From a checkpoint of a small transformer trained on Wikipedia.
Training: 1073M tokens, 8561 steps.
MLP neurons of a small language model. Each row is named by its layer, matrix (down: output weights) and neuron, and shows model dimensions 0-212. Each number is 128 + 32 x the weight over its row's rms, rounded and kept within 0 to 255. Numbers have three digits each. A neuron's up and down rows have the sign that makes its largest values positive.
A block is one neuron, or neurons of one layer that tend to fire together. Before each block is what it responds to, as a language model described it from the Wikipedia text at the highest values.

Surname word-piece continuations. Later word pieces of a person's surname used as a sentence subject in biographies, e.g. Pres-ley, Per-kins, Fin-lay, often followed by was.
L9.down1622:128120138160163140085135044081116068191152132074119113130114143110157158117196122134168136118119125128117099129156116142173079130105118089158161116138119151134206176107183126182081096076098110140107159076142126124169194130094102083113142089094119135097150122136055095118150169131099140156106075128099212147074180131118131082116157161098151114141100137088142149111080155093172129125127140124090093112093143097123096088079121184086136130114096140167163117170129140077115138139088131169177083095060136134161087092163091080137178130101113156131106110107195137106158190131137085105109191084148086095105122168108192137144078188153118167130083119
L9.down1712:119096139151127199103130100121126114193085175119141112148068155186100131117200216117206136141165162132130149150095100163128140135131094121157132107176114142095201168143166135110131080125114136095110163063127107128128134114128124093107089134185130135111152136169167116180065136143144109124159108128137152115200135122150092134088131177110112141100122085159119107038154152094175027105163139112182107120150117147064122088174077064107141070063134158089147124160123135110097153132106184153110081146132121152163134146131084077090166121110099076110157109167129145114168178084138137116138117126108149133081148116138136144133129144063103175141080126

Article-subject name start. First word-piece of a name already given earlier in the article, often a surname opening a clause after a comma or period, e.g. Pres(ley), L(enz), Cam(ras).
L12.down276:177162129153130071089143120126109086178118124129133121154179147135181140206137114119111104174120135150189159126088134140131199184114131112145140171194113133104113118097101148099094090136114095047159163099123164128137158127050113097073102158118068147155090121146148122124140130177134148152102123162166180138117168187084118127163109106127095170147138144101154132046162169099103170147145107114087119134133150111144171126139092106078131162123091127136101080113121097088121069097124131140137062180124152115087122093104099084097189153087144145203195126072138125103082169099125128096165062149133155127099129140096177111196154127146215158165084113
L12.down295:146164105140142174180152102155155110114123112152137139148115145103132102201103143115120146140096129147098122099139101139123161160173108152153129092164106070147162114115116218148162122131121098135146167144130133167141176124057135103128150122127064148179171118087094170167114138112105111160096154175100143125190074150132139095142129119131154080136160103082134099068107108081107171077118157174170135156098147089129187134136115131172167159124118164171131123136153198165076097116159154116065154129131146114077150139112143130102142149140146179120150117151140110131129151139133130132125176148141201077139204135143103079153164091148182111180087125
L12.down343:149179074121192109150084148094122176092143106114133188147115121112127106136162163190139161191064108198135136151144161165105087113110177117127128124123094145081184191068128103180083096107086147141097106096113087152113178157134152132156154168123080177180128099096139129129197099094151142186146150084178116184173044160061096141080144108085122170128140161113125147178082122111070154114150099135101114115137144122109139138169159127182067185135169171057143149162102081113126150132114125114109105133153107144130132119177130099047105128122092156154115115147091085123100143161167131160062096125056104090148122087143142040126161105145102166180144114
L12.down517:109145113129115148120147162088146108177116111055121155177136102113154125227155173150129116082053173198117174126095137124179094125141123125138106140189129141105135173066217146123159134112134095085129165098169171125146149116084158108111100067124119169207080132133099114099173156129144075140114132164080160094133120059116090103140091128098149134121167145185151128080060161135164115167119140127155074133116152171112169113137159100065094191116114174150177070110120092107134131157106146116131075141152167116110165120178086132119195155076146087116108103140133063155165167119099104151090131116199167149082130106135165107119130159146110215157172114
L12.down1112:154108161127112101130148099124091150111165144228145099184136168107144111156107116125130183190034109174182115108030177144144091109103191205176096131106094116104104175142115147154151137074080131102143125145143098100177156082101154155103156130185074135135216132194088110087102088114132129119148127143086114176140111129133146139078150078113144150127107119104085081007151148136136125049121123129091170112093071098122134163209159120136141176134111130134124116155176154123169161105097113119181102139095131144093172125096117129127109117132135120134103173177082118123133109112152151122121164142172117082086151141130115117124146167100098156158107147
L12.down1161:089179151137109136105151118155086157151148111120111157105130084145128126097104140184106138129123159167110086165096176143104149023191102173079095108082132132170142129103127152098090112157136177064068125175154139177124119097154127106194161183136106132133126103100092155131139043096123120089101092162062150164115083160132096120153192203132060059150101139124154102150155136166111151138161132161168102146152096120137152063156090094157130141127162139083091192086192125134137115129123161122157136109144179158126167154089088106082072128152114082099164109145148109117178139111093153137081120068129087152114100184151077109145120149138140179143082144
L12.down2281:129155155119128126166151143135081095062099122113109111108110101120188211128135099078090121106163126183101096131085126112167154139111133097140111104131129078107113162092151155137161172110116137157104083093108080125149134105094152129221106153165102093195131143110125030156154131096157110104143090116115154133128130064095115147160140140130129106155064149139098154022164109105095111154101153136145142145136047111138149128177115104165130145064099095160127131118168127096097142163075134101115144087133169157139173094123139149141163147112073093152099152147092084148121042115163097201150157094166120145092149196142113136108109163123132098130119081
L12.down2358:139153088147162108149179115129183178073157085200134137165107126134125117121134171241130130172104133082179127196068096155110134158158150098095098108124140190103115138120150119141130132088065050072133121127205116140147157130138127093111145098099091118160120093113122112175072135139124179122098133127125093037117203111140146155123093088174106116111107128128117121077128122172119177133091134162204149170089136156100106118090129168136163103169139121124148117119119112110099141142116088119060137112069081162094104141163131106113108170156120097121166111102120217151126113127094131098107073161077092118067085118106113106149128098177121140137197152

Space after month names. The space right after a month name in written dates, just before the day number (March 2, August 16), especially in death dates, plus occasional commas and $ signs.
L14.down256:110123101193140091061158150080106126145087129073071147096156066079118130096113107154088187103154065138062129083096075110198114160182097103205141137122118144149110136088110139152098124176113131099096158149133174137116143083108084139143177080154117141149136138109105130121171129105095110154147150096205095152101092151102090147102144135123065047158093101173131128103142144040113186163150179178169163141179117091146108123136133137122058180148163170154111119167100166164152113124132042124149125134085159156096113083097088175127144171108142188101175143138144199197146166118154121153134114144089142096053122124115104054085135128153119124143167126
L14.down630:132157166083115133155093116173114151165123064168110103106167132123118118176135096170154119126111078138113117153130180112142144085156101129136082112093097187101047209183124206146143130145126137118127119133147155117092118092134155173162068089085171089094182116136152144063085090109183122106127113156085098072118133076135098107108129145085108147119108070073104107053129136173126153162101087177153138082168162215122098099125115185151144105115138139151123122074064130147141115145132114090103142106111173122137125136105082171139125135143138189167118156144142151138147126127094182160079064145122176145135162110162125144162133115118130120152164169
L14.down1497:110088094123098068126111118106064131166071119117048117107189132140094075123143147117089137180158147130103120231080149109148167164148088178143137109154122207142131147150092131085111122126130114186113130157175167038098131103169124119079066118119180128189107101173163114172112177149110079135111120151104126081120108182172172106090095148114123163160085105171095159149117143101101096099150137186178110103145180171089144096091141121160143113141104173093108078155091139143091154160139089136075111116093121160150140102210181085095189105150092125136150179135128089118140185104122146169124118132123124169148124158142186119073164124084157060062102114
L14.down2203:153154144154097131038138107119137071085182108122111065135117153053142115075144129149123185158152130123124093166103145092185087159123126147125130142164137115108110137140176062132098142162112084134126179109093093067103125100165175114173119140117123088152184165165186145119145168147097106131184096097144122150135049157099121085137121179104150142138137142156107161175119099148123142128105127082126130160126114159102111123135078108096099088131133086164122082151108119158140134155146134143147138146049115090182120110101154187090038075146138124168060032106075131133121095140149145057116128088133095126205114118127140120170113191102126079112127133

Paragraph-ending line breaks. Line-break tokens ending a paragraph or list item, often fused with a period or parenthesis, before a new section heading, list item, or paragraph.
L12.down35:077141120128119130082147138104147155130120101084092139054121129084182140203123173167145141090143174140155083146177135160108128109125148093125158108127173150130119107087125132140064080155177084142150133080158130162156079135103093105179168135124166096147114143134180131125161089141152146138164141113050144085100110095095163151106096132139118133126155138078193141171194130165206112142142152119078130131171136104134173095099123121087133092136049086113143120088126163102101175128109127127162127176120061113101115125093139184150164165142142184146143079152134110144059133147122067071182150147089122127080100156090155141180064128085152133115134091
L12.down741:057142112123067144134044170129146179121136136121154157141130161123157136125088068139221130110085104155054128156184168138183121165175105092147161142096126161072120117107149161076161132127136140173147099132053102123137131112121158077067155116134041094113133174109154141119127135186116094122172103185155152120161037057111081123178155156086156113146126098094133163141128153196157157117153083086118150151118167135176068134113149134112108130137119143121078080071156112096121123133229119082116149166107133061067109123050148147141155097118191109098114134133108127120147123099117107149075179196126131111145117142145139117208164130157114140092086114
L12.down842:108124160185071132106150153095146180128162093147169133060056108129081139134150076132119105123085143096140107144068073135140079134117075123130140136104130117091113163111169138132131213160093141151138180110077127179135074177129116122097090101121129162142085122189115120109186141077141167137152112143149109136145064100103132103198093141110146089102157084096130108255105148110100142119140159090124116155079108144130075143157104151111065125102137107143159139083161161138177087134148175121128079068116159072114070145162146133126143140113051148132115072059201143155118131078152156101149153130127090134090081157105168127121107203126094144125162029
L12.down879:166154189109132107045137135132197117116135218090130135121163134141139122119085115135117117091114127115042093144179079167126164181068097121143101081150127111165129150081024153080116103076084102123125145107072117156122113194134137135144105151166137098187146086191143086130149136138167135151131135108123100114188074058129139118060123138141179101155130145198140111087132122205174106109175119196129134094066169085153125099082170157135161130128130141141168129084154146110110070089101106142184151151117140101114148178125119090105086111115160130098152130129136184102131148133058185177158153161126152129121147171080117154124132152118140092123091065
L12.down1477:111135138119148065155136137120161112117170138107153133178131143098120162139174131136113106133180127066108164170116075101153130163126135091095139160119066108141169076068143130102101050136159124163192149111099123148129159219191137056110103186111104174133088129107144144055146137137080117119171118129074062122158096144062119153126120165148087166168134134052155136201151090134107121109099114136111100167081179201177133159129131140178115136075148143099138162116176166183124164126154177118101086082104084131098106119067156121076168141137100148085138092111160158165141119070105167110132140154124114119071108082139130135102092123158111114125160070
L12.down1988:113177173145118087076180151181109095124151082153053121132067087156092140176130130169132124161101098086151122072153122137183048173128148129133099169166133132127128127120150125175172078088149122117121167185144157131145155108141064141137081167191126118134134154134098137083093153151135066123158101138089147145172091091027144159100122126086081146113158093088118146208128128115103192105153190155111108145158188161120148089136108108103161203117089151168117089120115140125130050073162129127152138118071191060162084118077129100113161115113072167100078135145154155143058122157128090108171137092140101139137146133102145119153132135148133123139117077
L12.down2030:158120092120120072111115161112142114102091114085140159168160171148066110110058153073146141082110130114129158150106128119096197111134135116124142097064138171111140155085134235129092114172156111066141156136144091125139145162126126164154132092175123157135116152146168140050128146129080126142097123124135141160140082117126126128149106114168099123129078167093159197255174169142150102128135115163109172165130154106059089116135136122125165104145095174127125131113139149064086142121141138097117191083168143109078152152133088116164143110080119204074173178128169119087064195153109087158118126122159141130073090058104102178136086132135193138027133107
L12.down2330:150161118109158117121100127124099137138145140083069142094133140102116128123151117119137146134102098147117106183042131119142098091119144107123135144135128105133167125122136135085119179120135091084130130171139167100164087160165133208144108158128150164162122149111155076186110136102170163121149121176125136138140000122134117133171091121108123090106147131107142102219103134122137145031127143109177112109118153179133160141099102111099124128200084044125183129129137127155141128109112112109124171109119133099115133172174150105098128141150112139116084075116163133190163178128177124082166145160144076127123108125141107112102144141100126132161211000

Wikipedia table cell separators. Pipe characters separating cells in Wikipedia tables, especially right after a short code, number or title, as in MF | HUN, 64 | KOR, 8.61 | 0.
L14.down575:106148149160133115124103121107122125144178118065109134116105123085141103030119126119113160165060091110112150101071136077121126154135160112112149151123148117099110094143106081138123148103059174141121131155154142127147136172177194101150114136121119135109144153122109091097137117160110054148112076146126116103163255100219189096152106127110184175086151167087115134233130063114078128099109152140120078144108198166112141114143130138082162171093095047071123138158117062111144147089143109140142089130109131144122101143168074145091146090090138111137142104148200121140158119183152078104162107119074148044104137117075124138101111141121094147159207112
L14.down622:124110143128147173145151157098133147037152129072171141120126077125124131134097152163102132148143197100139130107123188192078127163115113097129149138187150182126114095213134192170132129152105123097090084172135167064091153111177109161165070180179145166144095099086144121134100206149084061138075158131142107158115231106130132099155162120113115144128145108082138140170160146179102167137086132120129164110115106140169152138085146184133099134112123118143126087110152098163039101112084145113045133135114158123108138153097104128098134151085182115137147103163136188149182174170067091116092134180107115136118168123131148116150130173084123182142082173
L14.down798:146116131131186158130155144149153126134137099113112141112139146183089110139154089105156131113083071087120136150126138158061154132152136072158155153144162134133099117132146097127196176161143159106062144135103092114115123107124098178128095079117183134169167121125166118119108102105068080142162101067142149189045255142129152150095108095117113096130114094138123117232100153087104133096120078146141127085110122108185168065139109171156102070088115133112110135096154140204121110150174101078103064099125118131120095135147162079108099110130081109049127161140167183138147147128127081125088079103154080108161123168143148059086126213160106119119095146
L14.down1698:148174101069112128125103116128109097094086119157155138133106091141126120171151146109080091160059104117056137096130164109119161118140121127152156189090116126114105082115178113147119111171135201106132103123115116145168131130047135124139119210150171140102127161172119173105107111137136155099199145179111113168141240218098116091152186148170164123100114105103110130148140147129132125127095131151153126137105163130082116116080060068104164080069105160089092127172098099067105144111142089141121059132091135133134132111093144117128090182146138133136132097113116100113145155144128100132121139116072163166078101055074055130146089161146162155110068084

Section boundary tokens. Closing == or === of Wikipedia section headings like Career, Biography, Cast, and sentence-final periods ending a paragraph before a line break.
L9.down1182:163157158155145130103140120158127117137124142096140139147169113125150134109128076101123148105105157109099115153084085146149085129122158117058206142142059108154095169137141156097180137152120139146165210118079137138221049165165154162136067102147112077135133141137116134140174101140145163115137109143140129115131060096160145149104116191182116144104183097117153135255106154112146166072101166107079121116149088175107166170096064150112155173162134111136161120100128144166181114140116138081150161101088117086123103152155107157161202116104117170122146158119126147099146136106108149120138128124171097168111124133130171114094133078165153108133176000
L9.down1539:040158153130144169125142096087110125090151087041084156183156136107132094079137140109160215128090109129127113157076112144153146087053212118187125112089167138135097163111139125193071135160152183128143152134128100171169085123134076158106077129119056139123136185140090123149190163152122140132088087170071154106078075084164059138093175135119173143135098199106204179097124198178188122064134086109138091116138165082161106122099059140103130139102113147116159165161130175090156109082068142157109096189088152085118135069116058126099111094126135110170098021096172155166054142103157153187184137149125114104152113148146122154147120118100127148076089106

Table column separators. Pipe separators and cell spaces in wiki tables, chiefly sports stats (Apps | Goals, W | D | L); weaker on "to" in year ranges.
L9.down1067:144116130117143141116187208170176120105129155142105147127123181119108120149140121100126103122134037143090133101109094113209158058112100110115156050086116110091089064125119135112159140142165126133069104114106159153125192107112121168087103121150154095128114083089157090098059132124128144129111121177152076145047184176135073098110124152105162133124177139130133120096107107086136159099145122098131123117150083141128155142130158146178070109140116146161072082183161102096110167174087131093127176115081149114090138081169089096072171084117076127105163095152114194101223115161150110124143161193109161131067137104082189156124124136192129152140192101
L9.down2281:117139098146122164080147106166170166162128124133128115189113154159135164114143144116116158121135117112118124134169159119129157148090085089188129081142156119097114119129201130152129108117117115173166206188183201091083117096109190154149127127102098197148104111102181162124118134163117062094156125117149167161151122160171073154103143148126161108196135186147109109126102122074113162103086106129174174154136150132089113110131154077076168097148064133154139097153101057155153180130157123134153128136103163198156112113130153097176097155147095092069096130181062166105193190110173122146100136119146082197148074046097181155049134109190071127140124146

Month names in dates. Month names inside dates, usually after on, in, or a day number, e.g. on March 1, 25 October 2024; occasionally after, and.
L9.down513:121127121141072123127112077190128172136136109105112170047151149110097108150133127090104183120156159162176148129110138163086092165164112177140161124154057110069143122139120102153142100189173156117134176131065176109121163116116175105131157162172141169113110059144119090134161128114139071140133160074118137106146122143134176186177160132188126112178102099111120082151152134097125203103109138143141136146097186128152167133174108122119158165127151167116157126094144154126124199128144130142145132106162165128097139098085129160105157120142137136126160138184163171098128107169158131150156121140161113140130145139090166140069136180126102131170146140
L9.down802:158125089130087092153111123138136161142133097105121147135120111055161159122155158107068154082094126105130124128148143154120109082122148104126127187116112131089140118089140138149149119160158092130164148136134115207081137137096124095160159174172049173104106149069052120106121133088128123099108174141070109149102137199153102101100143174134107111166147142112159125071113103096070173077105118037157110118119183148132161155058124117162136074118178096093149155130130117136157191112124115142135164123130161166153158146212080135153115127138095163101098118174129158113110148057099191125122174122045133097118155109125117134165107118194097136133031124

Capitalized initial word-pieces. Word-initial capital-letter tokens, mostly N, L or R, that begin a split name or proper noun, such as L|undgren, N|oddy, R|isaralda.
L14.down81:123121076159157074153157088166159165096172180120171147131156135167155098118084107116132108080114163139127071148155143112177115109133149139158077072129111091148133105107100094071108085130117077085130083108180117109139096183120134132104111122114099112136099138128132171167124141119133166083119109084130185120112085163158128049149138136115070115167107150145166094102119103090128100164134174201107094159131121072113080114138173101104091097108181103122132196140131154168146143159131104147079097134137104109169150139136197125130123138145103102103121159128139127168104118122149097097114123115170125124118087147186077182102146126081125111148187097
L14.down1878:117119027140136135080107148163127149124130164156123141113104147147119112144142130108141152136146079123127131130090161160113129107186145132067098097109126134129112137144125136166116108091084152112152122153084110159128101115147091107111137121105169061068106116100111178141068155090130098131127174106143156118074109175164142037174135137124148142141143106143112139000144110153104094129107126102150094087163179124124101132134088155194150098131134129135119115110123115085198089130141115213144132153094073102117096133103131154102079153128172144132163121118122111099112105123122140126113157103159139118164172082127136096170132101149103120127162064
L14.down2094:167117093161108073125140100134044139113162168096099154108153118129137082103162141133126175105112099156034203138118158131125117127130117117138124140154086142150130115110104128102151084084134137104106108114059075136091106131148159145141174162126121154135147149156130164185134091120086093061151120144118065053025149139153109172180107120139147117086093146107145088094135080138069145143100118151080112105086106100183063109167120082126164104110161131098086154113121119117123122124146140154114121131122150165205139142178181076125161118140121111141136106110160113117106105137182094131145156091127141109103100144136075147118114149133140126127001172
L14.down2258:115150107123158169155110127168115111131150141109122171103144159141128027070103113123115139154142060179147081120116103105089094121156121051122121088128154157106171155148147071121102180076124090096065131097173124122136103123140094152165051102115183132128155139079133175103148138140094103106127116140124098112095089212167143129121138158072108085190105158123150104166110080147092129132119089128058163150095124140100180096079137121132120118156159136142146134150149094136138089142115150155106121152110067092120163154172125137093117096131059120113117199186121156148111164082138149136150138035133141117162110171134157132097200117202165099159138150

Table cell separators. The pipe character between cells inside wiki table rows, mostly right after a number or entry, as in sports stats, election results and match lists.
L12.down231:117152149139128188115128106070123108134157124173159088122176161123100136140159122170160159160131134146073129156138132120083119111129158140142169137171091146156088074138112125086137135164154141144111125084128086150127105131080123118126109097129125099105106138148090113105125077142123133131031112102112104155135116154104072103120143107047124144158117100167094132128053199139092164091104083149172117156170131132136131157089171077112141177139131158113171136146041106210145084112117128114126124116161154114128100107094127126121103133094116167096076119196201100134147208095176102050053173045185148090147133142103163175164094097157156159134135113
L12.down539:092192184138035091137074202120146142155123121091150095102103112134177161117137170090132119141127101135107118105114121082154111152086105076134152113130148130116111122127180120165141173098085168117140090167108137080135151120054156119170124132088154115162134062175121094135084115112058181121140111126129127128182255169068125118132157175156099156142154080122161146181103140153143179119113141102143144139159117166154195065096136131134116120169080179151136139129155152123109121056106114150194140096104097149124162126089118138172118122126151075163154133134147154095169084199143112075167158159117177125113165069125095122131183150157156151106166162
L12.down1240:130095149154159144142099144145084169135155110128125084180141140151148147171144123125124136149128111174100097122139077125143118164177087161131104151138141138121118159111117149174140163119167139099120049104164117150090102151113158140089178131147097115141159109159110125141118163121147191153123189165151139149103224133126082150132161095080126184122128109148108172226106140108172067219122121161214120058119173143084167147197121148089144133122091161214158133104118191139077083101113173123163191149129123127101110108115063128134194110126123113167173088150164151114116100077168092197147144093090172092140153111095180092186162117121068165160117155
L12.down1270:165120175163125162148135149130127104154155100139144167117159127196131144119151138083147168115094126129146088115094148132093194117110129179163124111129151130130090156173148114139147138153179097055164127187136119172138039113092114150142129100117049154118145136126137135146127154161117067196112153168200164122110148148183094129131120168084089101237103120116158133168158163102102128152042106149137126108150118109137169072121157094122166123143130143180160136146120146190162153146147109085164120100149149173105097173109131139161156091148128078144119089137102102084172080103071135122095143159112069176129199132156103142131132203166117155169057132
L12.down1612:174104153113175098172095119168126090205115130128104116088151165111088158084192140167091105122130136125176151154113152074146158128128108117214134096182151157100152117118136081129145114147141139140144125154125137097093161166138112099106112143105087114121102087120147122101107099093144084150115134106131129193111131168145131101119167149107122142171115127137104169145161170164170103144091139135148191133132173117139157148147132103128144145158016156162156125142117143147078158126182095077159098118166119138114138136177168124086123123144140085143132145156102146088139084101103166154146189144100131143177178126146111197101145146069186132157149116
L12.down1926:124113149104125167116135086122154132088127104133105105170085094126136098115144093141147112088084145130152117147121082093125085133039150127095077131123123135055057113142127112154122163100118099140143134086125168115132150038077141166123077097103154128182141178145194131149121196079100140133102182162165182067080183024152086108150111169150108168146101109166126162106076137062137101127170130083175178139178112142177125129126122136106093099125141139074102128113150113134122143174157128177097071208064161131140141128096091128178105126128124084178122138164127173166136131157125119106182146103127162138158133121091123138117104147146149190179168172
L12.down2049:100172133124103096153109107138141059098133162135089122084080127150133157106155075078094168121105074111105123165158142177120119143085086084081132176128130110116092142153157188157112098115111131154134104163119133154109127135083075135174114119172174128133096108140071124117070112130157079062119132128108106167138255196101141121151197133094097102130064126156130125138179184113141103124183118135183121120160162093147169162091150148137095115079136203153089144060119104116081145101106117183101103154135171071157083114138123108176101117138094116124126172139124138118166112116137095121126111106091152108151126137119107093110139183134088132113112127
L12.down2291:115175097131117134123127144160104120111103162155081135130131108206157191163099215126090144102116176146113157100017103123183186156113105151097105142173169166096167112078172156150137138122110173032186145186111099057074163126124104134165143100132152118158143129121123142137146106126139151046152201122080127110109179111177095172065108102137095091160122174121122058083134092143142068138148141116174124101116132196122173093146128166097142128160025148133152163165121111093100123114174098056084094135131108171115096122129089078151131113131210105130133169099166149155141150123161111117152122115074153157139167168101152117168088106116150142128197088

Date and number punctuation. Mostly the comma after a day number in US-style dates (January 20, 1990), plus thousands commas (5,384) and day numbers before a month.
L12.down301:099124161150148119112160125114137148141168114082148113144165119173095193130168125031094102177064102155138122077085166127123131116159136129156116159097168132119108163148111130091187106107155122139136113124189126140077110111168177045065168117151130119113125117195172131076166104129130051163151186132107108107180137143172112158053122182111129123164115159082107175022126073160158071117199137133077085116152119138142134105120083150117111134189142109169102119145116149151149155113131096059118170173149132090103124175110172115103133115120129149076148170085142154111146126155120098179170168093148099078139104120094123082123140158086129142137113171
L12.down334:065095143067117078097094121106096209108137108104129088165119117091155105106164101154142130104131099131176156138116095090163153100090162169152136142124131124103161139079101121071096124107126095131107104124104205141123120094102092104130158183166125170088101136100118127116132091163114083078093164113108090085152085136155111162085165189102144112139124134126105118122128088105088122120181142143255123101137132151103138107069082103131173097129111145145109067105139106075127137031145133167116097137139130119163110156098132124089135152153191138148119104107109140153105084086119175140167121132155135152174193110165137102114175125051157136132098130
L12.down624:119128183109074130152173164204077102131120200148188138106116142126102117173068185123130117138102149128107109140090110153114114100093101131117127158154162130191113104070156127105132184095135142089139140165156146181127146120154063193065113128136156125098113048117094151110118091136137145125138115097135107143190125066122133118064106099130165106127131160122143069195133139154124131130096107146131029115122161173137141120144141102089095186106131140119189153067132100124145107091077079087089109085160098186099086130181158132125137110160159103050087120117129109168129084158144140162130167136138067086119050140132198109120162112108097136108130082
L12.down1587:128100135198173172061167187074081167127143087151158166107128123088126125116073132120092185074146137157098177066113076154161084162079128131156154164228052131126132070117167136086021069110108140155141180157140121044124120200143108121127103123207112170135140165130106089087100109140099155116110103172172123174128086154115106094134119100165122181127090134117120095087100115138042156162195139143156100140113175121154108090107087148123133134156132101160094083122127163147078152144132093127119117149127121163120116091124095150117129118146130171172167112163104145113191096187156171115172159051128083160178163099153111048099129161072138088123132124
L12.down1647:152115099096167140115171083089106092105108124132083140134113132113152103171104110081161159129107107088086110093174113152170158116167151127097139150185114122127125135092129140140127175134104142109129149150148132042111131116104141156152181175128096132157095170076137068140133111116102095138140116126051124140093138192097104182095163127175185156115165082137140060188100078186107093184160126147058043091117203145063185020132101138049131146136150120115151094107081137135066077114173115095132122113101107115160162144173156161101132109130136137143193146126130077097154104140166117106124114117170124118113101091139100140101120089041128121110139113
L12.down1962:160134144087103110139113139159171067124112073110090093094112165125147110148142086097087121118157138154118061160151149152149081089114124110150116150089194080074105128161092146197194090134148128108186141130162075170119105163182170127126152115078146115109104061152135187185148114145104116154089123135178141084168163110098152141130114182102128156176128118182133136082142177133166094141108121106133148101102136152139135122161165113172136107115102138114105091101093164111130128105090102106146183139109142140165126206078096181107166165097147140107107154166129167147174176138108090093135142083137151101144138146149142132124071107131107188104196156
L12.down2221:090106079163183111125119063144104077140118108102182155105100157163077159130066122160165113079134161068048099160093160117070160125176119115139134070148053087073121138151158073165120103088127140074099212126104132160150079185109154153133139084173149105136091129110113133112118100134154123199153056117144128168120076120110149073108137126097164102132114111131200123121152129125171173095160116133117115166125174118167116140155137058071117125153117149112072062137175150112147124153098164109113109133141115151181144126105127154106110082105180132172182092113093168156167107161139179132190126080129098102182098128123094094020131101137136147098052076
L12.down2538:107119134138141151105136138137131164138106140097113121169135128186151117112152151083160196140157163118109153116072140115116128130139168163082140127112132145096138147148154177147085119089101133131103193146129103064110078149092181113096125135119114093135130129134171170132141131082132133125082131131152134128091129140100112133127136105161077166132087089114157172134162159041153118088081190144129101112063183136134105155122064140076178124100140070156130116209105173144147155150127177083089131120115116068173150074131104105049124191101148148116083077099134140118119171130183071135169092107099156105083164150140140058161152124067150128122131143